config.yaml
vocab_size: 8192
attn_scale: 0.125
init: "normal"
init_std_up: 0.0217
train_tokens: 688100000
dataset: "wikipedia_en"
MLP neurons of a small language model. Each row is named by its layer, matrix (up: input weights; down: output weights) and neuron, and shows model dimensions 128-255. Each number is 500 + 25 x the weight over its row's rms, rounded and kept within 0 to 999. Numbers have three digits each.
After each neuron's rows, "fires on" lists the tokens most often at its 100 highest values on Wikipedia text that the model never trained on. A number after a token or word is its count.

L8.up873:490516535466513486521506503509516464482494500485534499466489482539519514463504465472525511524476480493445498510453525510506501481543461489495576489488492471483530473514500477455483505540488492468486437508506477539530517476483552504492507483480478440514508512459515463504435468447454526535523530481502463500531521513494489519548485501488507509500477500519549448525476505490475503539499
L8.down873:493515503509530454485464495504550478493478521546504493480499484493500490493518529479494442466528521501525505509494495484502475538543539512462474551527515535469494503514489505511504529496484453476515495553543502510475501544481486495509522499530490526509497513503514529499495467528528523470471520500533491471472496540509506509473492503502543509490515567453538515507456525496517452481466
fires on: "for " 33, "\n\n" 16, "of " 11, "by " 7, "on " 6, "in " 5

L7.up499:521481499551474460500521506517518472491547510522461528512481499506448495517490497483475533447525495494525468494476501520480490434511513503468511516526489454514512506511510481489466522507495505487462508439498483511524479476495511467516544482504530485530482539527479513472513503506469488507497488536482529514486528457554492535516477504518493509546538511480522483494495528498536497535478
L7.down499:504481540522491454503521456504514538491507507479498509532475515521490462481522482549478520544480522485496486513479493499467528470493505528528510549502508494512494489476468536482506426467456511517463452510516484509483494508541514526458534523522513470496493461491512497508433511516506507499474522490508525517537496483517501476503449462504538528511481514499464478429517520521482512511486
fires on: ", " 22, "c" 11, "(" 10, "- " 10, "f" 4, "b" 4

L9.up1167:468500485519494499495539486510545506506512531532515519511520463519505481465490483505464450482459511536531503513481502497490518490476494525523515500484564469500471502491470489543524487499524483513432514488508508485497504525507479503412496552482480518517495515485520491514510494477495488493498484554511539509496477506508516505502541499500495458515531511470502482484500494503502504541519
L9.down1167:526539513491478501548512466487501473550473503542477477515457446527514444520466549497577518488515477490517492532510538529497522517487526500493488529480499540489487501516487483540510499481525537460521484485503493510464462439487496496508498499505509524514515487496467494518477494542465505477489505509504478502494451487543517470494520542474486470497532498488489535530496490497539472539472
fires on: "." 27, ". " 10, "R" 10, "L" 8, "D" 5

L8.up201:483471498526496528477539469440542521491491513467482501489500476480493483531519529522516499467491498512421516489473491505463516531532503539512498457442464532511503508502548517481498481520533487509487509535475545467482477495555526515492524537536470524446527515437467523523505451486495482537481487518463523520492486525497516448467515447486524478426511476460527544525524484512492508500552
L8.down201:502491507515503467516472484532490476473498562518467501478477551503471504538489475530535503502483523472550521567506483503518577512467480511490521501516493466529468512486512494500504515455484487497503465485544566503519484499517447481508488507481518497483505531507462501530481553524525514504513500510513472488534523467493524483491512528509470503501498506499520493486483491508472541523489
fires on: "an " 16, "j" 11, "U" 10, "y" 8, "." 5, "n" 5

L5.up81:483493509480498504474496445523495470494504526498494475517513489500490516531512430504495534439494525528508506492458503528479458491540520527521519525496543473521494542494491473532488497467515508484494514495539503504492503476495499499549469517523524477509506496560508519479529519485458470505526475471473573478523520495473494505491520498517495512491477539491469521535500507505501468522477
L5.down81:486511519513506488518533510466496494532515493465503479521480501486471495515456503509542506507478516485554506465498473505495519498539494492496490541539501562492504525540520467524572490504511525478482453465487501536525523536487517477532483498533508467491554510527489533506465468507500495471471507482523511484512486494505506479484455492482518515496501465535478481503468462531495503508516
fires on: ", " 46, "of " 10, ") " 5, "(" 5

L7.up1018:551516544491505477507483545551523468480505506464527461474505489505489450542467557497516480581513495495494518495429484468491492490525557506499557488493500524521493496486476543495462462446489500519544487533484506465514467508492534476480524514505519500503473512454503483476495531506471516480503467491518525504502499504483507516513553522486487515487511483522473520543498491493479514492521
L7.down1018:459537500482496512514510502515471511484463516474485482471504495530465545470548471477501495512502466527502472518533518521520501475468508526481469514539526518493520500512521508497454501546510511476478515523500484482504504484473529463532461482550490492506492477507531502518534518450500483490504518512552474484493506489511522459531510489522482503477504516507481484464480517501541507504465
fires on: "and " 18, "as " 12, "for " 10, "of " 8, "to " 6

L8.up1217:512515495519444462559529535483498509469510496498476478482464490527481501542512488512541523474512500470522539493486440459455487516490503508498528496480511511446524440505482485524475566501550484491505515476500535502474487493477493498499485492548532467524500507493472458495473544484500492482503504493467525508512466508509504486482521521491495484513486493512541503476505502474457526453485
L8.down1217:508537529465499476524485498529466489502468471480520496498479533557517527476510488531497516500507497499492490519521507514495550540501551510524478508506544487498495474501547508459510488468494517515546538481473483471507483500511532536514539478479521473520499518486522490528476503496487507514478495529487485489473499522509491528463534497458513479485517492504503531485508481499477491534493
fires on: "and " 47, ", " 20, "& " 10, "-" 5, "l" 4

L5.up709:460532507533539511491524509514545506493522554522472504507459557505511518533511531478532486492475535494477498517521532499476526512449531498458537477472460466480501527488499512509517509463512504535493496525501514521487462479532466476512500539477516508496488503493486501471463580478493470478503473532521489488540488506521508525525509527518530512489492518507514476520450506508525470513527
L5.down709:427506444478498494516489491474489486526464524540496492498479504549517471555455519493505497523557529519509462502471514502489508514502466532504438514516497499486487522506526530495513528450541499529501512466497477494460495526526482478496514477535469498492523500516442541491491490517462493479497492515514552468489517490508485525496530489493514493469485486496534502513514466504457470496537
fires on: "| " 46, "- " 22, ": " 10, "4 " 6

L8.up348:498510483511505519506483503530499484479484491482529481487509525507538496475521511518486462506485507450515460546503577534480537467542492556517472499492474489450554518540484522537501483485531514499480542519524535512545523513494534498512524512432486572502524528457471480508502493490476498575512494447503534481507503492521494555460505501510505458480465478482491489490470500466528514540509
L8.down348:518494495530475593516466462462562519472509479498545514481494518513455537534481551472517485484447500467539496471467496522518486549501522490520521494465485484491538509523487517474500473528444531477499497528535496507496506541517499507469507480506513540513482501510503528511490504478507504531495529469525503531477485511511468516515514489513475526542520463504512505510488527462542536457517
fires on: "; " 59, "| " 25

L5.up1128:518497523501545491477453500531484511450474509543476504512543487518473496541500523490513512500505532472492501485543498516526492494520512504472491493489447508502525493484503532499498473503525492496518483491485498471481505494506466497513522498584547496499507550514490463515510517519480480508543524489484495488515464485490507483503491514485522485545495501471526503513522520484450541523464
L5.down1128:523478440517522495536503519502520493534512465472546495483515525512518514480519506464448483460457452484493496484498485498526494500476510502521506519524489439498492523523533493481499514490430495490507520512505533533564489511500509537507480555441518480505507502463545512501479515483554522490504495484501480469518513542461530519471482505489485528507505511500474513525517530465485495533443
fires on: "'" 38, "\"" 16, "over" 7

L7.up26:499498502510462446467522522544480468521481532479529523510522514485490497502515491473513538506458505461515470504522505490501500558495499505548543481513511537431495521527540496522487518523478460485524514491501496524490511518534536500509493497520546496554467486501465518490511504512443496532501459519471491478483501476520453474512496513472456486506474519494504512474495502524482505499494
L7.down26:514526490443525508496490509563484503528485486548515496517494535455503504494486477510522509539538527483474458441495550470468498534533490491491513492493459519480505465481500571515498509492541437506537496542519467493508530459477482514452489568483522513483492501465504480493501513497512531535527537510470513486503468530523491485501512487503458492522476540506532536490555482521511475501489
fires on: "-" 50, "or" 7, "ti" 4

L10.up632:540536469482515513513494459529543499501517416523517514497504505499477526511497493495522522503552499421471461523502497494481506498490495518507473511492463505507529508421504523511471475490497499508503511484524535488523491465501516466495498555517464513504468508464511470466493509495469507499506539510532530508524474476524527516535478540494507498477455500470517458487515518516512510505451
L10.down632:506485489481499477531495488500492481502493472513521488449456467541515452464516444523485516504531518440531500467465492505533497493536524495524508508508485507479527513532492498487497478476482489493461499475545498505498500504502537540519437534473498512525520484536506517477494524474505514499543481469494522519507527531493482535500457530476517494489466514503549462469500516497471510491514
fires on: "\"" 24, "- " 10, ": " 9, "The " 8, "I " 6, "o " 5

L10.up503:477474521543508498534460555556521512484474549531508445532458519506524510460501439482480474522493456513473517477508519469491556495460500503515461490479526526522479510514437474535489527492523466521463516484484483500501470478527497551492520481417541477481504477514492488481525522492506501476492506493482481518514471562515521438513509473472477504495456511483541498509482492486434487488518
L10.down503:513511509503472450472499480501528504510490526512486502491514517472534476455515472497499494496499499508508452512502524520484461512506497505542498498496482521467488550467467534479463475512493507472516505503502509484519487496498501500477511523492492502479523524490473498522502501503487520502459527508504550497542511501486502497512491497501492542455505554526513498542459471508468476464519
fires on: "and " 44, "the " 15, "-" 5

L9.up1212:514503470513476484493525485518517513495468494500473526471470503517470510470496515502506463487466519518527507468491481477496486522503505518492437457474535515495492491477521552515460465492486515528496520534486497509523475476501448479480489537488500487441472512517477462465530485535446501526484494508525525520522534472533565490500515492492547502538524475492481461474465502483492500511489
L9.down1212:529527516478508529529479512506480522487498498477451498519504447509536501460508536511488536490490462531488524483507498508453503514466479501447547503479465490436510508529487550510517455526525528479477540506479489518512507511533498468434543526475512474480482517501468553508512527497495482516515512504550510509517513496489485551491528522513541481539446466476497468469504518483500520534491
fires on: "L" 53, "New " 5, "Minnes" 4

L10.up348:501505530495530504510483499450471452488493516488522527513511489496516476498487497499506513455502506496512432520474462512472491474500498490504463475489491521460500525437479513479544527485497500487469481519549557487494503482552509478498534471501487419473500506453555524505549487486510492490541511457488460515483469481491502479473502526490499497496530532472471452513563470502496517504508
L10.down348:515494461498471509527536533504497528503555509504466463487529517545505498508474535484529474538479512466508569443520511488516455503552521504486524514517488453484507518523470477529493503499507533526504492530454505504465524504477502519513496503457488543532508476528488464530512527514486501511473509511480534494492506499505496494505513493478495528480482474503476556478496517503499522502548
fires on: ", " 27, "of " 15, "UN " 6, "from " 6, "in " 6, "res" 5

L7.up649:502498511508467520472501548457520554497516501463475525509492520512507528511517457514529492508493512476499487489480522551497508514531485485487542480503511471486519497533474466479534516541513500488444457448520507519512465491535516510461536517487486522518536506490528505459502476502519478527509499497492450510498471479509455499522499475507509511507496537529513460509526518503476473520504
L7.down649:469520473450483450533489492508501480447508500499482497523483505509474518510520488468500499505466525482528526507486477498519535481536522516527521484479513532496517497555520484478518517468445484459522504520545502540485505506500475519472487509532458502517520487501505512517532406510497471515477481489498531449532503537508497529516492501487514489497567455521491510454509495523458482496525
fires on: "of " 20, "- " 17, "| " 10, "\n\n" 9, "ing " 5

L10.up749:504476500505541477509491484464498478502498503542472508463522468491509480525479504506530510494480488501460506524504524528456519489474514493492496529539498466485535520491516511482506490480495530476535506486514504478493497467518508478485476467476493512474495512491499452473481512511556546488495504452506478497519552496494490482498518478476482501483494505528507474543496474441574441492511
L10.down749:492522536493508525473505491477504512471506480488503462479512492511526477519480480500514524508510506530486520464467551444447516499481498498508473577516507510514547513504497503468501507483526498531497500496486496501552474460476535486494487502489489501472501510484506477534523502466537486502513477523521502525457455524531477495512496485480501545497519449541488504472488452528564497464511
fires on: "\n" 36, "1 " 12, "Team " 7, "u" 4, "S" 4

L7.up473:472522518479489500554535519549490551487489499506497450479470514501473505511489498488582468498489499477451457475488476516496511491487495530476434495449491504502506514456490474529517501492525494480478505543526458541517476511547505502477490515504509528526506488478521493469516482501528536465478495494479519523520546542449479472509500501467517528504484489497497540495525499508502500490574
L7.down473:504521502544527485508490484484505413514519497496491506452513518512530440470479517482478499492503530540539508488485505486482496532512514520506546506525493456471434461507481522472508490485511529526492546545504503506500515482495485506504485515563536475445520522493550516546518506501456513499513519491490506502500452460523514526489433494490491518470524493496452489453507515487468462493464
fires on: "and " 33, "-" 14, "/" 4, "es " 4, "by " 4

L10.up301:472498502465464547502506492508495523506504487507508450487502480513510496522552505424506516518526507508517509483531515499490520523506523491463484458491490545521508497486493487517482469540507489514504510512524495499510431474485489499490517487497516489505511502544455504512490479548475477552454488482470518523507506495499505502528501508471464472524508445509491471508501516481436516493476
L10.down301:483523540492530501528532491479456533523498456501515513522481513513488487470511488515483488465482515516467484480492501545484466526488502488518497478473542508496518509498508476479497479498578507501506494476513495485508498515512518473545504475495510504489477501506451470557471504559511504521477506530458485532507517513516499489517480491502453485552427512516527477493484483474499539498526
fires on: "| " 36, "on " 6, "Bishop " 6, "a " 5, "signed " 4

L10.up1208:523522538482480491473512478496541557510448476501519489538485506520495463498479495483463481494465466491496557502486459515527522520537474505489472478500474487491531524472480529488486483520462510478488519521516536493525428506496486463469491493483497488506477509507503516456475520470538545510481470416490530490504479490511482475471478500473536473514511508485511509496524512474492491458567
L10.down1208:474492510482446498503529477476493499524544515512466491539476485451485510506460491511512510499518501539515484479495520463539504477512502502519492517513513564513555473494507515497470468500438467511502506511505441522483451506501478474509468529526520544504485490513485528494509469528523491500509535490530458461477530490482495551500499467518515463491468541513502532488468473539535479491514
fires on: "; " 27, "| " 27, "." 26

L7.up913:493517531531469503483492489487499530489521482500488456491536480473460481528521542483495493516466529527486536478481501482500446515478472528508503458513477523467475483509471509540474506498482485518502489548536470489513516475515487535488515460499465514463504497502511496535449493494500489496501490493462493506497553536486495468474558510511537519505466507499492524548472483492465466481527
L7.down913:518500509474511490530460537521502438472479462503457472509522506502501480523524516504521497518515525458466486490505464492441522517500486493504481482549505477479494481488487493467509526490484474517510433497491468512447514505544496471512500512549465516474465496442510516519474518478483458494494495531515504492492486531510502526485500532501469507473494501505529476550513486554538559481482
fires on: "\"" 47, "'" 15, "$" 9, "(\"" 8, "." 5

L9.up880:485526553519446504489510519501567486466520530540478489514515527547535493491504465501523535496485521477494482479495494468463538502501566531498541451495513541459514501509522512551515517491501519495526496509513506501486504468497489530450515535486526549475530518498486499481495472519529532513498487520526479516472509477461512485496430491521509474458516496517557491506494536520490495519459
L9.down880:459539516450506498477491510503511540500501518515543490509477487483491494507517488484502493512502470484538513508488500483462497514475499506527486442531520478499523496503493493546499487499426482512466526515529522563515519557502495494483475497451489517488486469476509529495509447488495506499553531491514549475491531517504456502505474459505531497495567480500491487527504496503487541496509
fires on: "of " 23, "the " 16, "in " 10, "at " 10, "\n\n" 6, "to " 5

L8.up209:499497470490472465471450463457547508524491496477487496467523499484520556535500488467503496459519539487509526487501496511501499519534512529462526535509506506498494514518503486499461458482477516514498484533487513499497479501490520551520508475487471474517482549541519513513480493470520543507509527473495522504478484489462477489488452497458540534524506536478476537536522507483490475498484
L8.down209:521544560499536512547460500499495526485504478497449529469498509551503500520514520494528460483508508491485519496545533480506480531487516506516485548496513533490537439470494507493480480478489483521477439450525498479501509506545491496506522536513457518481484476477529460541489480493521483452470474516505507485512512490473494522497498501496559536518495510527513516529468494528500478528507
fires on: "." 39, "==" 20, "\"" 11, "em" 5, "r" 4

L8.up460:503517497465503473522526523526506464449483508500517433536474539480502487541495521489517498510532524562499467482521526502473504494478495492522484522525503460483486523449493495551505516547485492487453514487504492505503491498515502507491537467488460518480515483445548500460523510540472510528522478519520508474528524505517475464482548516497506478529507543515523492529502504466469500501511
L8.down460:513531450559489527501492479503522494524533463458506528468496507581525492502495509505481522503476470460475522485505443504511432500504532525529520493513517507541489494548497518474481555480525525546501473464491486480516527449494505492508488538491521480504495535483492488530521502505518513480440536516472497475456482463488491501520462499500477506475511454511502488505452464510505495501460
fires on: "was " 23, "as " 15, "and " 12, "particularly " 9, "being " 7, "than " 5

L7.up827:517466511517532505502479512475495515531492541514502483510477501530517540507472567515488467529535488495472476504507498492458513486485465493480496479495525512457513493495519487481501492557506463485508491505466523487501520476506528482545481533486451508501479447498481473454490571489481497504551495496513542507501498511511462560522491542562499504500458498466528506548503509516481510513515
L7.down827:490499483468502556491521497459477514521513489484489493513506529502512502494513532544530530513510464454484500523483525501492534456485494517512471508478535466503487490512505505518504491521471477506509494467480494497494508507487518472484480481514484505507501446476497502459484522493513538511563524483501488493464501485571477488491485503536494480487493486519539491496491514513491480490535
fires on: "\n" 61, ". " 28, "\n\n" 6

L5.up795:514514536475536518490530513452517469511479481494472458488500540483434516515552445515486499464518547500507517533523475477525489522555547506526501514493560510496514491526451532540475535532496506463498475490506479503542456506492512525484522485466467502482557505502484482480459500503490500536472500476520518529529486483523495510493522487477508467529482515488503490494532515481501547509511
L5.down795:504535497471517569508510477510520490454554480513507469502477473440471537507522519490480511525489519469503482480525548492538489485495504505480481504473521462494505506516494525502472449532459514493492489522501477538547511529480508495484490536519474528493488534505491513458491485489484500509490508476515488501515512496465478529515507566494479505520491482507471508499481506494526546519535
fires on: "| " 52, "; " 16, "one " 12, "—; " 6

L8.up981:477532484503505473523541496490498472496520521490501478464516530479511465477498521484486540441516501509512524517520460510508491519482501476499443502513497482523495512483527497526515569515549520477490503486511485472524512499495494497490506514504485494478471527455498481532491459520491540484570476496498504490489480513528510512490510509513476516481490513496491497470518522492484492528568
L8.down981:532485464487463535502525503513491513483537536500497517498471484540474511539532521491506453481483471513459503533464503538519572515512518519507473474488494485493521457483485519477451513481474537490505500485516489530469517499507506496498488505482497535492549484497520516531523520476507485558431524492495558491502496446483512484489516488543550496468488472517512505483441458524477509521488
fires on: "and " 17, "of " 15, ", " 15, "to " 7, "as " 5, "l" 5

L7.up377:518507510479505511468484521500518495496486545480523491495504504515477549498479500515478471501486486494500467487513471513459489493488498518528478450521478485475500528519498517501518505490517481503491510508510534445490511500481493490526485510476531483486519508494477549477544509522518500464537504485463506525483475501496485467473508478547532495430508477517490519473466485492514484530491
L7.down377:460488521505503457485515512502527495513531479483516479522523510492496450501494448475506512537521487536555467453497489464489456497500518492488515497511478548470526507479491532498511499494498507538515420510493517519579530513498488525484460546503513488513563474472486481488504496503491560493548518536488538492511556528503513508503492482520503506483488485569517507483544498455480488493493
fires on: "-" 33, "(" 12, "n" 11, "or" 5

L7.up199:480486503504549513499456526428516542510511509452529520468494457484497531502490503509480504551492516480523509503524512463498453522487459500482505483497426479484504489534467475467496447524476483480475537528492502488510503517526510474492576475466504527512498489528487489491510487500522483517478475521487516548484515543492509506484519504479474475481445460509482527520538538486492493457501
L7.down199:495520515487471475505493489593468498477437505495487499517528511508487464533524499473544515524503446544496482522547532520509508467473473507512515504482521500485504476476537495506491504497529483485549522493501474460539454503501502485536465496496512490506511480486454528490512483494493488473529497478561466510551485506500500483547524470516457514486474500534483529508520473499515523498514
fires on: ", " 63, "| " 6, "(" 4

L9.up999:467467497564533518506505504470513525542476500483475496462521503509532479519488478487490485497537476526509517470464473511515520520490515499524495504468500497458486514515447525511500492505512490468528501529466509536472505498533500556534506487501476512495490521524487490522491534450463508503511497510510525506482537484521483437460472506503526500486561571508524479488495499484486484493542
L9.down999:503544504533531476508499561485514507495485482533491512519516531469486499519497502488497509490498519541512512499493499487556520503464439485481478506470462525533492527448521471524550474484494495533466469496510499469486501546444481484498480502515515487502552495512482461504524509487476470495507478490498498456557468472462523485456518515516482501523478491492510469521512512516496479512508
fires on: "." 41, "and " 13, "j" 9

L7.up530:529470487477469518521477485500518469515518487535524457502515469509498473513500496499511501507501510484522480469517534489521542474457514523532536531495513456519472465467518481551487495558536510527496455565506461472513505512477508510546454522492471482494494516497514477488532496530490524498480538439492531509474513489509526498474475480511531470533509530465550490489473537513534520500485
L7.down530:477491517512529508592515473512524531517545498468486511496492471514526507491522535478469471542516451519504488505464502470487502495497471532499451466459488502442507520507473532484539465512527494440516510451532521513514492543509499464470491510508527486500500492501449506515488493446526466465490506499495536457538502525512491518496500509514509492532476470535457489488494461476515479464534
fires on: "| " 51, ", " 12, "L" 4

L7.up588:543455538519469497455483428508459526510443495498514490475497540480477540487458508509535465495536475503478490516511511498525539515504526476508543488482512457452523541508488500483484504515517544504530492505415503551508526501550536512489544483505468488469497474479496500514498497496480489474512536501517518450476461530467491509471489504496505518505469522493507519528513474497503512522501
L7.down588:495479515518506528529459479449492509494527497503480499522491498507510528487481512468526493540539500501508510486526462494526537496471476486464513507502487495435482461508526511538519481479545472543469480512522451509479505511517485456503498396475500505484470526549506557502488486480437504473503547496537511501495510496521467452469524499455489459512529490517503507524493517551521518526521
fires on: ", " 38, "and " 23, "or " 5, "on" 4

L8.up491:511486547493499512465495508464532456494538492495540519475467501504492540518500528506494524492478519517470468504470555504476509481521489473489554500522469513486520521514481479526519505490530499486495486564484506502475526490488549519513440535467458479534517511504467480460507502483483499548500495428517525478553504452497472513459467521497493482504537502502517544530480461500552527510555
L8.down491:525489538495507518535489515492554513493469542485525484477506482524500484486520534474470464517521463512495484488509443541508523516489499485497466505472524495484543488504507473485467489499523516476512490511473516504544533573523450474506524503500498510491497475449509509488550480486500481477484512480476482491478458566534508478472570469498498535505487529478513487477521520466504504471526
fires on: ", " 83, "to " 5

L10.up380:511434561500489500521513489461537488507426511486527500481501508476494544516520492546486465563502478467476509526441484516468506482491530510515476541492522537545510515455454479489471469469469538505513548491489518464522484476484514503484523481487518533472523504523537453506491493534497499472516471465526501491503490497507544456481542523491521500504480491473499521496514502497483504496484
L10.down380:517539530488457509496521468491524487501497532500488474495503453500460495497475467489517502509520492479573530504537522467511526490499461497513480534552501491490496516489530479501556456499486543535494539489487462498483499514462545462482493522460508495464512498469466501497494516520500518483486469457513511523533475496489498456513521487500493536525485524520490494483508469494494455473485
fires on: "| " 24, "and " 20, "to " 5, "om" 5

L9.up570:513468481485526482485528510525502504506535495491503502486508462487494462517472468508517560512498482484490521475520479560496531505490496476492521515524483480553466502487506483497518468474526506465531480489496516509515503468538488519492481526473477437543498465506472456502516492527514479515475496470479525542509496511512507499507502475549490521533541489545492463526475520477468511480520
L9.down570:466492486499515496531494505427504501469495513495503505442512471510514471514518496494508527524475473443520515474543527487489530508508459547505506521469480465532510511527520509498489506458490490474498495491474546478502497479489479483489546506483497478531514495512499525506520474525510534557497485443468532465505481520503500486493502493554471491550465497502513503541526525553438481480498
fires on: "th " 16, "in " 16, "since " 9, "the " 7, "(" 6, "from " 5

L10.up89:519475548513509487504486493482542476501522444533503492500463532459510482458466553513470523496497480535450466475456487489509491503491494550555445473477508505503513483465481478492468509482527469469512490491507541502465482509509520515496511519511542529499476503481487492475515540455478513482559470512482516520485499504497474483504526535518533485516505518460484502486535498473509512520488
L10.down89:483498474512499505492527563489504470507501491500496483466450499514535509536509524471498471503496521463511515482517500487491501506548506489492486471490482502491513524468457466521468493520490527538513453496488529526506456507454450497519469489494470494526475470509465511511526487517544483507486533549482459501518490472479534510501506474460483485479502490506477508530514508512528473493488
fires on: ") " 58, "'" 14, ", " 5, "m" 4, "." 4

L7.up1020:497475529511475505518532495455497469485500472474489501479501505490455476495488541496519463477484462526516500533482502467518531523508459467470486516527515475538497523514431546480474550441509529503555546485487503542514454492539491501465513504532509493535475452508543486483520520520498551503516477521504506482526454485528529504533513461497484538527490492454491445509467498504484534496501
L7.down1020:505531522482529489529499514520477509534467488516483473501527481521507513464523478538558520534494504502495503481558464514506533491476508476485482488518487513476469445464555471500537542495469502496485495520508475461468483503491498507495514523447472480474522535524513504498494518505489488487471512475530531475478516509511486478481522472491494496474493504467483515530563496487539443514506
fires on: "and " 29, "; " 12, "of " 12, ", " 7, "than " 5, "including " 4

L7.up741:518470504505521471485482501473509525467519537511535495519456500484523482527466490505512479472483496474485520526525528501505507532516462454454512530532460474497467517529430533531520478522521512483437482489509531496510504509483508528505532520485509520520493519534503479466519502534530511511507452470491533556528512522500516501520501512514518504488523478501527507545500500505509488447528
L7.down741:500554464483509483506537527498495505500493532519516479505490478467505499509552505508478543550500510514483507529504518535501523498533504502465499475497513479501521503484499500462500499493476517515502531542509503548525512541547490450479494514560502553508468481475508506449507447514504501505465531475558461503536473507498533471482476495501458493493524532504484551469517483495499495494511
fires on: "| " 30, ". " 14, "\n\n" 11, ", " 11, "\n" 7

L7.up1088:428513532490519500485504495525494490519483513504496539535528519494519494508491440504514488486514504454519509509484461498489499504490509510441514531509509544552515512512539468484499518511491517489497460521494512548498550500524521462518513493451512484530452528491440497506531483513511491477485503518495504495489505519486483484489510543461515483448500478532518494528477507498498518468507
L7.down1088:506509460513512518504519480473482508461475462506502502527500514502507505522533488488497514518577474523510512534505536517483497539485515527498516491525506491487496501493501485467505462457499496491494501493532465535506471426476497485516519458478460548511540476485465528523485478494482523485491482469528522489462500511487480517494496477464497470483516535479494517506503489479483510493493
fires on: "| " 21, "of " 15, "an " 12, "built " 5

L7.up1106:523510520523540489450485523491464522512510514486508492484481513561522506498553533514496528511528523506518502513491489500496499493480448516471488519507453477458503497529558517469462511515515446511522472512498485493509522459470489504541524491490474517486516456516492457506444504439507451489533494482532505468511463481467497493467477515533477477506472460480504478536493532490489482507514
L7.down1106:514541524499543533502512560479472504501478498494550513493517521507512454545513555495520483525519508521471513514477506489471482482476519500484454531515494470493454469487494523484465516546500502537472473471489511520473546466510504483577453542487501478492481511542537488510482518493486475505505489504510541492514512524513501549516497513520508473538516500520506492496500506548506467473526
fires on: ". " 40, "\n" 26, "\n\n" 16, "\". " 5, "). " 5

L2.up974:476485559515513509519537489497509492466494487527591511500512505517502478495499476481508509513513503498528508519505481444492491489524457513515514517480571525519499501480525476570531477517479500449512501488503511487520458452546484493510516486486490497506474494515500516466456534520518499499536476523524463522508521425524502498502486537526490522477508500522500481499518497536490484487517
L2.down974:504504478471499502483476516483515517554548449524491495500508485526468486485523524533478496511471517491472530504470524503440509494519512501491449508538511488474468486489481515499506528532507493503464477529559507514500470538494549471466513478461548510465537504519525516521464520482488498491508482465474526504500492500467532525494482500499472481488483490474526485479524493493473498500488
fires on: "2" 22, "s" 16, "1" 7, "9" 6

L5.up1277:476553515486472527529488493490521498509502536518497494501547473466503527500494497498503466493500542524528541521508479479506507461494544527488508489485506467479479522521535445476513487492502505507490466505498484540526521462473510490510534530465530507483494502467472476522505538501518505488510521547494523496476521531476499519505498494539505475478478505505500494503471526478486503480493
L5.down1277:511434535517498493524505456504473510528501516464496530484489459493444505525489539549487481481552479477508501468503512494504502556534514548494531495520500487476499519486499526537523466478503504488497537530479470537501538469489498496515478470516509538493481504520524550519504475511468487504491485480503481481510512515502492493451555488498469520423493430496487467491528445514508486471533
fires on: "| " 28, ": " 12, "aqu" 5, "l" 5, "of " 5, "or" 5

L7.up697:501526527476470495497535518512493474538469464518524475482480511507553490519532517542513532448484531526523465467490509479457526481506525491510513496529535434486516438511495526548515485498505489518482501513477503519529507548522535504498488528470499514513488482482502552485466531496499494517466461476463561521489496464491502542490485530552501489481539488463562498493508459481470529480486
L7.down697:473450462535507502519494528490496488497483507504477483476523472460511482555501451510524516471516491478505511488498532468477495540542528523492494506505475483495500508440495550519516482476493474509507474493515487492498456486548481504513464531523466558479482537539487507450551470489465452477514499489491514513517524511536507527488524524494488532475515494490488515511479477526493477516514
fires on: ": " 43, "= " 22, "| " 7, "; " 6

L7.up644:515533477513486510529508510537491495495470470511485492479505503536473512462489508513542473536536509469464515518466477524479462497518480473492495495461468512503481482487497474540458498515524531509460498513490516482470448473490508490498474493474512536526520493436501477522513515474508518490474483519495505451481497518473508452472512583502509488514529505467511491493480564462509526539491
L7.down644:493525443480485491506473534521436499507441531453505484542499450519538521523461476493545536521435480512496480470516507508478511540513503486530523501516495475493456462514492529512500521485502501507474481498460497480477528495480464514498507469519501492507510531537532498501473536510504536519537551504441505536491529513487491490504485486542524543487523523522510472476540505521483481511507
fires on: ", " 21, "-" 12, "of " 8, ": " 8, "and " 8, "& " 5

L7.up547:474480544489509513460515533520488485505454469505468490513497465528517542509468483518454498484489504528534506497499521474497542481468496470479489523483518507496525512532468546527473506483532503487504511509489489511522500487502472505440520508509515460490490486508489412495506509545519487511462506539532472488522506490508528494487506517537517509505479505475472474488560532498478498489526
L7.down547:508506510492543515523504506497462460513478533557516515495515472462460490514525464450521530508491502454494487499479519481562519505507466494456528500491505483478459467475508521498502509494463506492503520502478499489496497506510504507498496471498518483501523464496470523505497488503480524502498528453516546546526544546521498547503531536523478526485475547428496444504438479515489481479502
fires on: "- " 35, "of " 15, ": " 8, "to " 5, "is " 5, "including " 4